Weights of a small GPT-style language model, trained from scratch on English Wikipedia.
Training: a variant of Adam for these matrices, 1607M tokens.
MLP neurons of a small language model. Each row is named by its layer, matrix (down: output weights) and neuron, and shows model dimensions 0-169. Each number is 128 + 24 x the weight over its row's rms, rounded and kept within 0 to 255. Numbers have three digits each. A neuron's up and down rows have the sign that makes its largest values positive.
A block is one neuron, or neurons of one layer that tend to fire together. Before each block is what it responds to, as a language model described it from the Wikipedia text at the highest values.

Mid-number digits, post-verb prepositions. Digits inside decimal coordinates (55.5097…), hyphens in match scores and ISBNs (8-0), and prepositions after verbs such as died in, traded to, derives from.
L5.down214:153093088116110124127119115128158138184120138121136132125152126130116131144131087105104110131144121114139131094093098110086166146098120104127130120110095142051136099118104144142150143085112143104142090136130073037105102160113135133131093165164107135135112111119169120173154084127089142092145114146169072131130106127138149098113115145051142094131119127104127096100114162152160128148085131125134129135158120103129169131092154107092142165152133102100116140113113100113179117156117130149171155140143117132138123100
L5.down381:110157123133122131092154112111111141054090088107124107170110102114128152148126107082186102132164112116143116112153091116222116123146113144103114091126129135145121136099146106105137108113134124091166123127090130123132143140138159118116144124093116134145123182101150104140114128109112115117131123127136105130144099139160148124105157121064099151103126160122132116158139154080140143140153128153120101117141139101100178136116091167149127100138132102150089127132148131119089130106145116152109178116104115186113100141
L5.down392:138102154120137164114138130153081113122151147111109090166132157143158115131151133132098137130104136134094180166107116149096124118108168108144132143140153123176140142128127084102124103117109159168141155103122106141118166118178112106124098135142111102159157142182094109132139137144122161102168125119117133162115128116132138112142116106150107129114102116135114097145119071128127129127138132171127154113115160172136146104123157143132123123132145141117158135112114164121151130149158133145149034150119133136105147105
L5.down491:121127131169120104106137119166140151113116136111142128147095111121133137115126160074126107130090163132115170101104146128105153131162093167130085147182093154125173105125174145119165128118150146113093124116134152091132142117148107136134106131095100138130184147127153158141118122135176117147150116135105119141129134124112141089120099119181157096112103142125167159072115105149144103087112137137154165121154152142096134113144170151127118177124102142154114156153119137140132128138137140142084158105088127131100127119
L5.down503:094104144100153145119109081121144122138113105086146132110150110125119142094101123151106122075140123161126137125115132135124111130104117156074118135138150100114180108111115138123113118180153144123117115085126123118124127123120122154163094135130144144143154101155142133063150109123173103129209157120124154141145125112139147130136144125148091122146101118147153124119115117189136123138121179112150089127109164138121119133164115133094072168111140162125112101101151122101078131104118121115139141119153167158132141118
L5.down506:157148111100125161122106142127150113161119120133118112146128134131091119114135125119104147087147190141149078126167115112142108147130158136134119123137148136159094177127121118087185111164141138207133155158185080102123167145122160132190183112149109132144152105141146168149128101129167124117111136129113148159143113131093116138140126172091163133101084144168118128124095106142069090143123126108115143141171159141156179162105121143139135082138134159176138126108138153123130108114124099130112157166119111136132091089
L5.down524:154118132140093153124135095159123140179147145117124136124124074154097136170149103146135125131122157103078109161105154080108120101116168160117134098154143169141116160148162125112149114139130130109095123155147155085156109132116087124112099147164130155156143129177145129134178140112123169091076121109118109121142137133127102135128148195118139117154131099183155126121121142156104144144153091131148139078111083135142139141107138132160144153117122126105121136111088121074107095116151185163120171141136100097116117117
L5.down640:111087147160127130109135127140139178102086154140114130098108098104166138117139133156132143102141127151090124139089166115207162133162125122153137135140126182103148089102100157150172155128137145106132170111090122120145156129172121101078099158102134166176180165143146117142124150053098125107114127110148108130105124109092123087147108127101117110115121108133142121121120134155133139091151141176137113109109139134155160129083127159139121139139119144141103110108134154186128133112131095150141073160137148144123158080

Surname start after first name. The first word-piece of a surname right after a common first name, as in lists, tables and prose: Ken Hol(tzman), Robert Rid(gway), Mark Pal(atas).
L3.down358:133133150108089130111126092120162123156125098097141100143095135119138124167148101117097153140116161146090138089099152101199136149130112170120165169109128106158143107130120132146116093149076136043116128155126123138146128120107152113112138125100120144114134107117159137115112109101118161105092122088118185154178164105105103108125120132139086119082128121098072132106097158119132109115148177148124139152118093073130075124129145136149090130140092148101139140095122070110140138095158129133117143116109110095117102100
L3.down629:131136141144155117143086124129158117102107127122134139119130151105148109091126122137154161089147121140107103126144135166221140177151084085100130152169131076080154163152094141164074107162124132085119143126125144171145123140108140105118122128066121096135110113127177131136107109129164123157158122147111135141121121137091137119130180101115112100161098074120115142071085109120103096141109099143147131169148109129096146188163126133128068123154146123146147125125121092131139106158137166118143125121154114133145117127

Digits in numeric data. Single digits in structured numbers, strongest on the seconds in map coordinates (168°19′30″). Also fires on the first digit of dates, years and table values, such as May 19 and 1973–1977.
L6.down53:153090177128158139092107151104129155127146147167124164134130103136103166122123148190099128140090153159150147175194131151131098142126129142099109134108117126173168101134111189109117107156139120135131159115107131151061127117081088137161097133132104128148116105104112124114140149111093110157129128185103120125126095162083130123129082090114163158116119111130092107133185121167141119145095124133118156177127076117134124151133118080114113133135151133101120135134126112108137153078143180132114128123099114105094171124
L6.down115:099107093117086095116106145132169106137100160140147112151094086101134116097127133096110143124130144175110126152122120128179142150081092149070096119150113114144135126107085151137038106129139127155127131133146174163130100122122107139139117133100172108110121110107132122116121127126108143086150129101155129115134138114117115090160148148148126117127121130144135139169118127080116113106159148121122144152147168156116120094114139099149148128159109119091159141110122188155135163102187154105184099133173082163137112131
L6.down224:141120141124123131120081114104113112150125138057150164148130125163126143113117122139173166136108115088148134126123152150117103129158153119106123109094110132155143129123140134144119151175090127156119117128147122164097104131145146181125139136109108166163081125163136151121153126140152125167158132149120113121073144163135128147116084145101112155099165097133058156112126118105186123120106139170160126120144100113094146113126159129124142133142070146117094137119106094121087134095147118131157145168140093142130151153
L6.down621:127135144078145093157149115107135112077117122122072109096100170120111185135084135109149092089152103158120154138114136115131119119133128098162097157099140152144137135089132177142166156150160105156120173125086128143094104158115115108121126097113088159120076125125095165139141087113138139093081128118109133132122102142129099097115119172105126158115127139163167097094140114099146137134088141132145170092124152124134099130125117127097123140102130122125135092092154137060137108130119158120157096098150151152120133146

Decimal coordinate digits. Final digits of decimal latitude/longitude figures just before the degree sign, such as 5.50970 or 0.7615, plus pipe separators between numbers in stats tables.
L6.down36:113138129141137099131145082124131123104112131137155157148136150082146137094137156109109153118076135162152157156097124112219127142146117135154141129144151127134140184115114123126104119092140129131142134166143117128128140166114136147104114125131127116121152098127140100136126111139124099164150111132100138097109134174142120176117114124143131105126165130137133112133150123175139114157200140130089143136106114136124101098146154142127152107123108099158109138101112108135114106142119089109111104151126176123115128165
L6.down245:151087178086118156086131137104119153166103144121149159147134104158148114158144129139133167124089118125116140138077123138126088142148074113159174124138143133157116097099114137125136149176124102142133186116132152189148136123111122153125113151081113127133149087056101093117133142071146121094100137126093118175130125120118163121177112125135143149146134124099142096169096137140099130090129088166134125122156136146123119123122143119129145111137124139142137149114119069130085153160162140117098150146147119152133100068
L6.down413:109183139137125129097123138163143140149093107139164137139134113146168117143133125117127077146100155120158147136134159143161118125103164157183115141119118134124137133128125140076121140131120145147113112109186104098140143105117164135178096129138136153107137137165117166089172100152102114130210139087136111121110157134128143135073146153171130090101116117102130117135087159114115094138099143104111139170141115104157110084102143177107131088141146139159147101096114127146120159124109110072083140130154121107139087113
L6.down425:067109163146120117157172116168123144162155182152105137154152144136170128171112154078139168148093097145096101105122123143198123142126099110113158127148116146146126141128148115126092111120102147152150100132128151112150145102095095115077141100107122153119123135124136122179101088089085108152174117119075117149090147142112126127131153133128112106135140141121169097106107132144085145163127090141114131156115107097095127123116098101161158091099116108105116087105110175108081076117124144104116114113107122123133112125

Quantity completion after numbers. Final digit of a large number or the unit/noun right after it, e.g. 146 lb, 175,620 residents, $12,600, 150 MB.
L3.down254:137144129132129163114110149128155144105146144108128134123117145135093122153122114096154133136083131103145111141161104110097125130133160125082101120139150088175113144099154119129084078098120177126119109143118098119086152147132131072140155103096118083187112131151092133157117140126071179101129155108158123120120138136101141092130157142122122132152089129118118131203111155154111104169114096124090084138135118082145124129130126157125120182106155131170128151113142102130118137055155139142128186102080109093122074092
L3.down484:148112108132163118096124115085138136122131115129134121121173139116151118133164125162137117100143140157138084095141129168168117156114116119134112102118122098110105154102081094105141131130128159168144085132129108127122153120119131089093159172172137111144121139147131138123128080166112113102198148122140133124100135154111148156120088148101113124134131161118158135130158140116127114170109098109136103112129105100149146157143099158120169101122136159109085120146135094086110126155124127100177106139130131167164081147

Citation-linking "in". The word "in" (sometimes "of" or a possessive 's) right after a name or verb, introducing the year, publication or work where something appeared, e.g. "described by Ridgway in 1893", "featured in".
L6.down203:108159095118142125142115155102102107151123139093148161139147169078135129136122097113115144117132108113124110124146116117169191125122153151170066109155116144137142101103110107167098161100145153123161166122118092174112152135151110132132120089181154100092132128123104146108105148134115105159081133112110154119112129128083145150151094157135162128115076078119141122133082107086090139146143157090111134208149139117146151177129149174118179114112165083135117120153125119148114146148085110132130128118119081109123138124
L6.down342:126104077122161140151155104136150132121138138115132156088115099149142158145131133106103102136159089105144147174107152141132171151125131141168160133124146148108112065131161142122120139132127134106122098119101062127132160112154164100133146095126075138121132089157073155102121105124107156150134106118097090130133154123171085132083087131099128118149136158114163137145118145122096117085173148152108156124087135156123095193139104123114103124089131056124090097147154121127090141147091127120169141140164162150142137157
L6.down460:143101113098120141111121123087164083169128123164142167128140127121129134117104138097157143145148170152131097171128092157181124109096155185132139148127144121145146114130136097128118131138085167112139078127091137154121162118109105135159111139153139110124116096126098148107123083141170088092208126123106131140146158115127119121143138165188105105136155109101115099108091142113117129164154141120137160140112139114094127164148132130143135124126143101109155082099111117096100157118089080126103169083142146156144162152
L6.down553:155131056123118114099158150140150122091116137150164141113105091154122096123148182151100158154128104104114155153122140113079118116138103102155113089118123115134136133133142161122156138133100077095132147044137138123138143118140134150081146107124165137134113128100105130127107158091114164102113114135118134119140096124145117128127130115110136147097082147141129090149131136143162132112149119101144132123119144164134127141172081120153133124083098173099136157167138170186088110155151150173145134119094105137107123131

Mid-name fragments. Word pieces and initials inside proper names in lists, especially taxonomic authorities and personal names, such as Alb-ers, T. (initial), Did-ier.
L5.down38:161176073156132109144159111150133152107141114120129122120169146130124144075119149137181114150125134106143217154113120176150135139142132119124156092122077125138095135151101135137160130129110150115130133120097179147130106136148149127152115148127127087128108173138115110108074154101194133147129141131146127146155171110148102139133135162131119131128160135096126126094130143123085087150130071133134136130090092095133103141118144112098135129150130117087140132117078105129117140122146100127141124142141146106126100138
L5.down194:106129138147158099118138115084160142143138149124144105075179151131155134122127104153163128106150126144128118086134077105153108092107124105099090149144125113101093134125155178110148111114153132110120151157118143118109123130066138142156195157054122158106108117098161099131140124161155176121083141133153157139118145138146119120131128135163140118106159066116125122147083099145139099127104107187089106147148128122121140140153141105103112113131156089137118192115115066090132099138128113145090173126123150140119117125
L5.down379:151091091113124159112106125133108149129110113102120153144128143154134126111083144114163092123156152170139119154099121098208119184136136157140103124087137141084102126129110149145070161094097050107126148108089119180127121137129149106104162140147129128128114121132119130119131132137130101133120152127142139155129099133173134137125135129119132105135084128110123110110109121124116096126114105097097127103150149156144153139180095110113106119156152163120155193138137149139111153140122141120131115105144098117153091144
L5.down481:123158118116195155182146102156167107123120081137141097134117159108146144122142154099129113112128140186149142124113106120120105134149102105138122125119141169103119129111102124144108121145090103124087136101142087140124116113140088121138159153149129155076103098124106175105115091180125102110116144150163127080109170119158103126147123101121152090118175119134116132121133133125134149094157154126131089133105131090168110138090108091161081117115119114116130170083161142150075159128103120145099123126144169156159129158
L5.down497:146146121144088143088096160155164109128119136123132126137138155095149177157113121119139093137133127120135102124148108132137142128073181127140116117172121133154120142112136125127076141140144118164135116131114120140113118064125101179150139117140142131123107155116140169117129117151183097139115116110129147127125116121114101112062125141160117116098123135112111111130101077133129128094176126102099132125141106138099124147126107102090137149116129132108109134110101162167103142133118131159174126135118161120143107096
L5.down596:116105133144119096115114130119120135134128124083112143113106086153129116141115129100130160159148096187072109120132103115064157131159127126098132090120084106131150095116120150115133106159100130129168132180144119158156150139164122165146132125139099115135139165142138123088126113166094131140149072104121136128092104128152131110149139129104125124143108161095090115119106090154142098121117123115129134153124087145106126172103142156085122140102172122085139097112089168068134146143177195124120090077133124147132139148
L5.down612:178175145170096119075096111140139136157138099110127142128157133145117130097135152140124101145133077133108139138131128148118165158166118150118142138145125136124129098133146165150152157110100124159138164132124123114107175133150116163137120152139141159129169120173126114133137149131138115148121158097115116081095121131170176106119141147148144111175097112123128136094145102104150127124134124142118112123114105119148142139084153126116158137127159080160119144112118166112144105125149128145094108180110109097131123119
L5.down659:155125150151131135135104120097147123089121106124093125144115135125108087141121111123149107107124090134077087137132097111150134114105143156053171138094133103150124134125143098158099131110138145149095112147125142075163125145127129119149169163092132099120156128125114133135158107106143112124129127157087147104100133170108141115119078136096188146134151116149084164122090166155124092122165093159138160090123125135113101212136069117135138147129109130124123131118169174139122164135111139146163143101101117148091127166

Leading digits of numbers. First digit of a number starting a date, year, episode number or table cell in tables and lists, e.g. 1 in 1999, 2 in 2002.
L5.down80:128129114124118102140104135164131122127148089118193142088166120137154114186082110140132118085153120107153139128108125158131142119120129150140109098110121083123135115115086117096132103122097150141083110147123082137113127095121137120120132098168134144151115136151150115109118157145128146165128141122119125137164085133089147145138128152077115132129137117117183155122093119125134180100118116131120126177147192099116146126122150125136127124152112090136116116105090138101135137101106123121148140117068134113133117102
L5.down96:134112151147081090157136162115108168124112151116096107125108146142103174120188154108119135126138115128128175144144150114121072138107144094151175084125091136077130135140115120132152140159135112106150150183142095127154122143118137100152144146141093115118130147141146122111134171118095139094129108134138133128145173111085124124133121149073116112117158151142138139139115127176112095096081156180129102111145159091124152123147088105105111105153116159099116142104155182138110138088134110115152139131106115114142138108
L5.down261:089192139133142114134081129162165185107138142141129093138112084097126135112152139104144073097140113110128167131154167126197157155101125118114139143125105127146116120115114139186216152159100109099100105109118128146106139118090134090088109158179187180116135124141148130143157144129086123094034147126173139115185158173156165157153093165130162132096081118121137142113181177087123128108096106134118107095140122130121123101127106131124083128147145106115131113069125148094140149122127141133121148148089121161162146131
L5.down326:124121149111071090131147138155171185166110158135136130093137113114092151153058152143125137117116106133135127132106140112103134146171127095140170136125125102119131130172121135122153117142140137143107105073161135124107133118117130109186115127119112110122127115122142093145122141128117153082170137156117128092108134112169144130133145156117101139112113100160117096105109148156139176155154143114130102119092172132093141160163126163103099109125096148114112142162125105092132106112103162134148158146147113107128148138
L5.down505:124133126094110097068093151082124115190164123141127099104129147142170071128154130166086124087051116155111123075143115127067133171156163117161095181144119122150105106112109149112120157123139153143147135092155130169089150162142120120116121123115120101095132145142084099104129123133111136119117153112152150115079155098144092141159131107151124126125141094084144140141135136134142136139140117168116136133104142142089114125131131134084130137156076121136102112135126079141129146096095116127155150114131164169107111129
L5.down560:150160182095096084120132132119098172134112166101146129126102143092112158120102133144103098108070085123083144135086112112052112066106103136141073120112132080147107100142111121170149119136110116128157110121141105120078135125135120112125140131149148151104127112124100156128134162143111116104120131110100144150123072109173162128140097146124144142157137130073131155116155119107111123127105127123102116120143134149124117138157110087131149158136159124145132119114132115148170147127163146150080102149154143118090137147
L5.down576:129124152155128114126094087124128134129148163112082102116122127141086137117120152126122123118115122081133106159122171151147137080144122143079102142112148125130149114102153115133069148120151112111108131160148158136170123113103111120130138135120147152147131145108120100129084148133118089118213094153164109125089118160114128119123147129091136141100163088144093143129159137174098112111164120093163117149131139120112187145148143138119118126134142088109092153154171095109153110144164104122106115152093131114136134144
L5.down664:126117140161133125128114121164131148093108120117142118102163174134136130123124088107094146119138151143106118157148130116151134120125123165071108131124099151119112121135124158151133134146161122096131137173111130152099114134142154130084092094113120139152117097155134150114125169142106130096157115128127147135149098137181182112155129186095138133129120139143139087133155110134088116081107139140103128133085162097110135117168119123132113126154172112110098094122165132082192139075137102133137122121118114151118162158

Line break after captions. Line breaks ending a short non-sentence line, such as an image caption, infobox or table title, or short description, just before a list, table or body text.
L5.down85:116111175141125115048120131131132109101112106107137116176109094121107137106131144121138167120128145173101087093078104122079160174138117085101152089154128109144116117138098118097107127117124113140144142164130107171142157108123139087154148098128094136119135149089144122131129163129063072117097129153119101178096071135141098131104091135155121141175133136161109128102095134173154126089117128115117125105119161171144116130135109165143127135140152113168063115168062153161127118132104106114173117152131124138117120108
L5.down153:128133133090145104131103139140115111093067136134133136107148134122154136133149116129121140094179114127177137154141083120111134151155142133157128131155135119083126146137089129119084121152107113116112110092150110105093135104127113173157151133078110144064133175149152122158106125136088078113071135114103131124122113093151132164100104136120089127122101118101114148103133102068080142151093108148129092123176142114113139098119107135134128099095174116130148117116086102145104115120083113149124101104146132130143128119
L5.down190:155123136112127105110096094120161155097154135116118149101123129130180114119164115148134135146125078116161134121109135086094140179131140071188101121131093125112123109123118090120137086167098113116143188164085111107132134111135139141132139115126126144120112134113118143106075116116126112138049153110099154141132177127137126160120076105111118156124118150088131145140115147131127105118132181123120119134146124163114131159129135150152147100146125115149113142094120101103113135131128133083159104105108116121121120157
L5.down549:119143131108127140128139099147119113136123162167134092126099133092133154168139109156145143141114122113112105137143086121068136129095124109101098151155153129126132092128153097116100110123119069114069129147118150148088144131130104148137080078094129085158117080141122111125121108137144108119060091136149133117117143149102133157119145106131127158093151120150162138121122175112112131149101102140116098183107157080098127172164090116124128173135171115132149115102089141111119123112153165120136160121123133137146132150
L5.down581:133181135104134088092146152134133097122163135151121148180095155146169090132114167125117158080111117118146155100147155111148115121148154124132151138114147157118130157090135108127121113119162114109106140136126139163114118108166118131084137129039119140168108159140155164165124106123135133087124116154141078122090133129135083157134114129151125122078116145157136134150107113110150143094146135100126150157132177132148106113126156157120147163180148135131138140142098058121126143118131098102133142129099124154145118084
L5.down586:155100116138146115107140151143148152100066139150156149123160119132131139136141084128150164123091101180105116127117098137152124107092097120120115127154172083141102126101153149138144123144144120127109108138199101162114140118149124163120156123087149130100178109137148128157136110144160142116162108155143106106131105161132130151104147161139121135137135159136131107134107112089130145112096116136116150134116149117147085110115141135103125111114168129089179158138081096144147169131156125145126148129088127103102112150
L5.down682:146144132098133116178134135118102155127129171125138105128130129166092139118167107143144100125187134125147085181138130106076138129139128180127104139090092099138112127097063130123066128150125102117126146109129129135124090101101102103149114120136142145121134126120110156136095137124088124118073149131117088146134113172112115137143151099139123122083110114153136117188131112120144127095135109074128120153155165146160141148125129113113138117137134164163169125100193082109112125127117134177117104127138170159132168098
L5.down694:108130127109103143132099128106133120168110115127151126104148121126160163111102112147101132082138152146084082133080089143156163169122121119106125151120105113151123127125136128159085154123110130117122168126138125112153133112136167121129125130081068125180126127143124129123110125124106114143209134131122162141111111119133123113111135135124171147079162076105131106157096117085151162124086100181098144155118123130104094117072112147088100147154094143167111102138089150106102157170103186142151082136114100076110151141

Caption-ending line breaks. Fires on the line break closing a short non-sentence line under a heading, such as image captions, short descriptions ("Serbian footballer") or table titles before body text or tables.
L6.down292:159127164120143154115145105138161130162089150131152138109142120112139125147098133132111097128093112130104076154060084119142103067114124145171137122107103109116094133156113119154171104104120123122125157079129131109175114129181125141156177117102152137120148181129129144179136129147156164101090139147105142155117093105157120167134132129136154143132123170129113128130159111108157126115102115101087095157152139139166086101122160150100163158159123104118081146142128098119121148175171120144110151139158089114119166147
L6.down312:117116171150127131139147094114101137103108144122122132194115139146146161139128152158135122139167137156114170106144156121207086118177149132109116122122106139117154154140132132139162104125168116117122135102130102121122124141134119144099169102148148104130111176129146114146128151125120104112189145102106107092124098041122114149155116144123154099131082170138126088112119117085154120124092137124125120103136147157107155101096144115107139141093151151122145123121113131146117151071110110097108130141097139128099107133
L6.down612:135170114124150149158101131156129120178111140135141122087144115106136083164108160133131138112157124137134132097162099126167092155114130103176145147094107132120133108123142124148188132132125150129109110126119139114182140164096124083134127113104163114164118115099114111116094085116164153148106131137144108144121117122154137105094125148124116092090140119116131141192118132101133113138138118139146147119125153116118118083127187134112135111144127150111182128131079123122085167117173127162130070108169159144119146087
L6.down701:140095131149158148090125122143148118091126146140148131134138121093163127147173129118133135166125133117135119119129131118152170125128117133146134113106130136132111147118086105133126107093107118099093116129165149160130143116129101101104131131111157146136132140144187084142149132115114117104132100141139135085122139094117141118143113116174146116100127069104096123131128113154082134119117096131099159166114159118120128119128100147113146132156127124128155146153129143128127103128091144171127139104179108103140104151

Coordinate digits. Digits inside geographic coordinates, especially minutes or seconds after ° or ′ (e.g. 075°3|3′, 18′|36″); weaker scattered hits on words following place or person names.
L3.down143:153110101126119108151115114178127150134138132141151119090141110107140132137145133111126126109122115181141109116152141146127096102164130136157114118133116157129124078106119089127108142085123110151163153124146133163044106112150147135136109137124136156132097099173149137123113146165146127150134131083141118139140121135154150168090134114156130098139137146122155150092145132168129122123147158124142144089117119118139118166164132084153151183156131130139166098145143143171157103125105117098162154121158107114128156134
L3.down638:107121176115078128161092128134163131180106172137109092096081122155160149103136088128171120137093126089094131112156135124114154153105154118127144115098134184123127098113122122123104130121102117138126125093135099131133081165111185138152117135144089164157172106129126120115119116141135144108140115155091155126137124121096143100144108098120122090080148131115142104073105148111135107111121149056110134140119140144131150098135160171115166122121144115170117138132154152171134109159097138100119159077115155112153173138

Digit inside numbers. Single digits in the middle of numbers, above all the first seconds digit in geographic coordinates (33°58′2), also in years, times and table figures.
L5.down50:123122141086101125124142110112124119077099150116152126113134103128096123125166132105171150149157134132110121157167136128187122109146129148107085130103145133140137161167120100104131132139136156094156105151106143125091147082120169153116142121125130122113124121077122106139133119143098145131140113144142097064112102139135107157112137118143124147122126122074145151144156166146128103119147104180130126152091128093138124136118181163032143143148119113110165099161147146148107128119148145160100145119111076119136141139
L5.down124:118134129147167172120124104164106124132102128095118123110103121149141119151143136101134105129156142168098100132139129081097166117143137085096145079072096118171101116109156117145165112116171111102050142147128149132093139108116103120105108132076085095125172104115135157122182114139094115126132127116116166118171138132108127098110126121132119131135137135142109066114097093144085152156148145133134152094143145121146091081139123088170100109109100135102120145123122143093083156119088155116182116120117141142138103106
L5.down139:181122104126112106144169161127128144095127169108149129111088090120089156136121134115130151140107100131136116113138150105054115160125141097097154092130139109126181139153117119153130122115116142155107107153135125122156139149170142144109122117156158147091149197124152093129116130104128107153145095149124107167107107160128147138128127103104131140167135116115149144137135161098115116137084090092138109127108079175102136120122131106101103113108149094112127100096135136120099180147150157140138134176152095205145155151
L5.down496:097101123144128168138140127128120114104137130138143163145136135117101113085145109110104135134119102112105102158095055156151166140115144109129127137152108138186120127139112104074134156114103090166077135174128155163099135143079169128125128148125119110121138135151114141176165123140099127150189100119142126175111096109122163122115101109088065089136122166124106148114096133099170113207109166102123146129122094125129152159132152114140147160135154139122163122163089152102167112105151117127130112182118082122137160110
L5.down510:153131114177082137130148074159097183142070111120148136169111113126116148128154144150155105158100169134140117135089151105118130105104141149128113153150167121138142109154127149109121112142107092140105113127129128131132130135120093126148128170151123130104181092118103151121103101181125112090153100165107093141112129139144131125133075141150088095116095141134102136134126166126103127120143111142113166128096150168141130149109106106152113144163105086130125114165104128133112142166110116074116151160123123127135132172
L5.down532:122131121157139141154108147125131122106120118143107125126125099120184105157132083123141145156160126128129132159178110090195121112154092116122118167115115108155132090147167134131084109147154161132123126114123098156111104124156097144149180151148108114125132133138113164118157116188124135150088112087117115137092140169163136148155167136145109135151154123111137136160100125130149148173114133129093131144079125099187124158136152123144161133163155159132107095131143114119119121139101122112150112109123117137132150106
L5.down567:108123141152130123138150120109078131123084070145079112130096136100151101134146112127105148112122138122105102133141110135074118110169111096136121142138144076105134137116151121123100156099135156141130156109115126135132133113137098177145162121152164155136164119094132106142153143119128184121096075174111098138124112115102110104109183191095110163151154113142132120159147131163141147123092080079102089165101117168090147119128141095145114153102110118160146142124162188131124156119156149127082081173133131114145126095
L5.down571:107132089131139092109126153108131123126155119096160138150120141162155062208106147150135140131138116118119111166158156114165103153111108101110144126112126121156078150104123121138140080161120096102115116094094141136175161119101098143074106125136136154102147138109099142134096103106112156126129149093133106097150107135148105109141132110103163199116130126138163108131147122120117122111142146126103089091117080133137152126139179105133074146145108151131105168139142123149118122100156105136099111105107153100088096093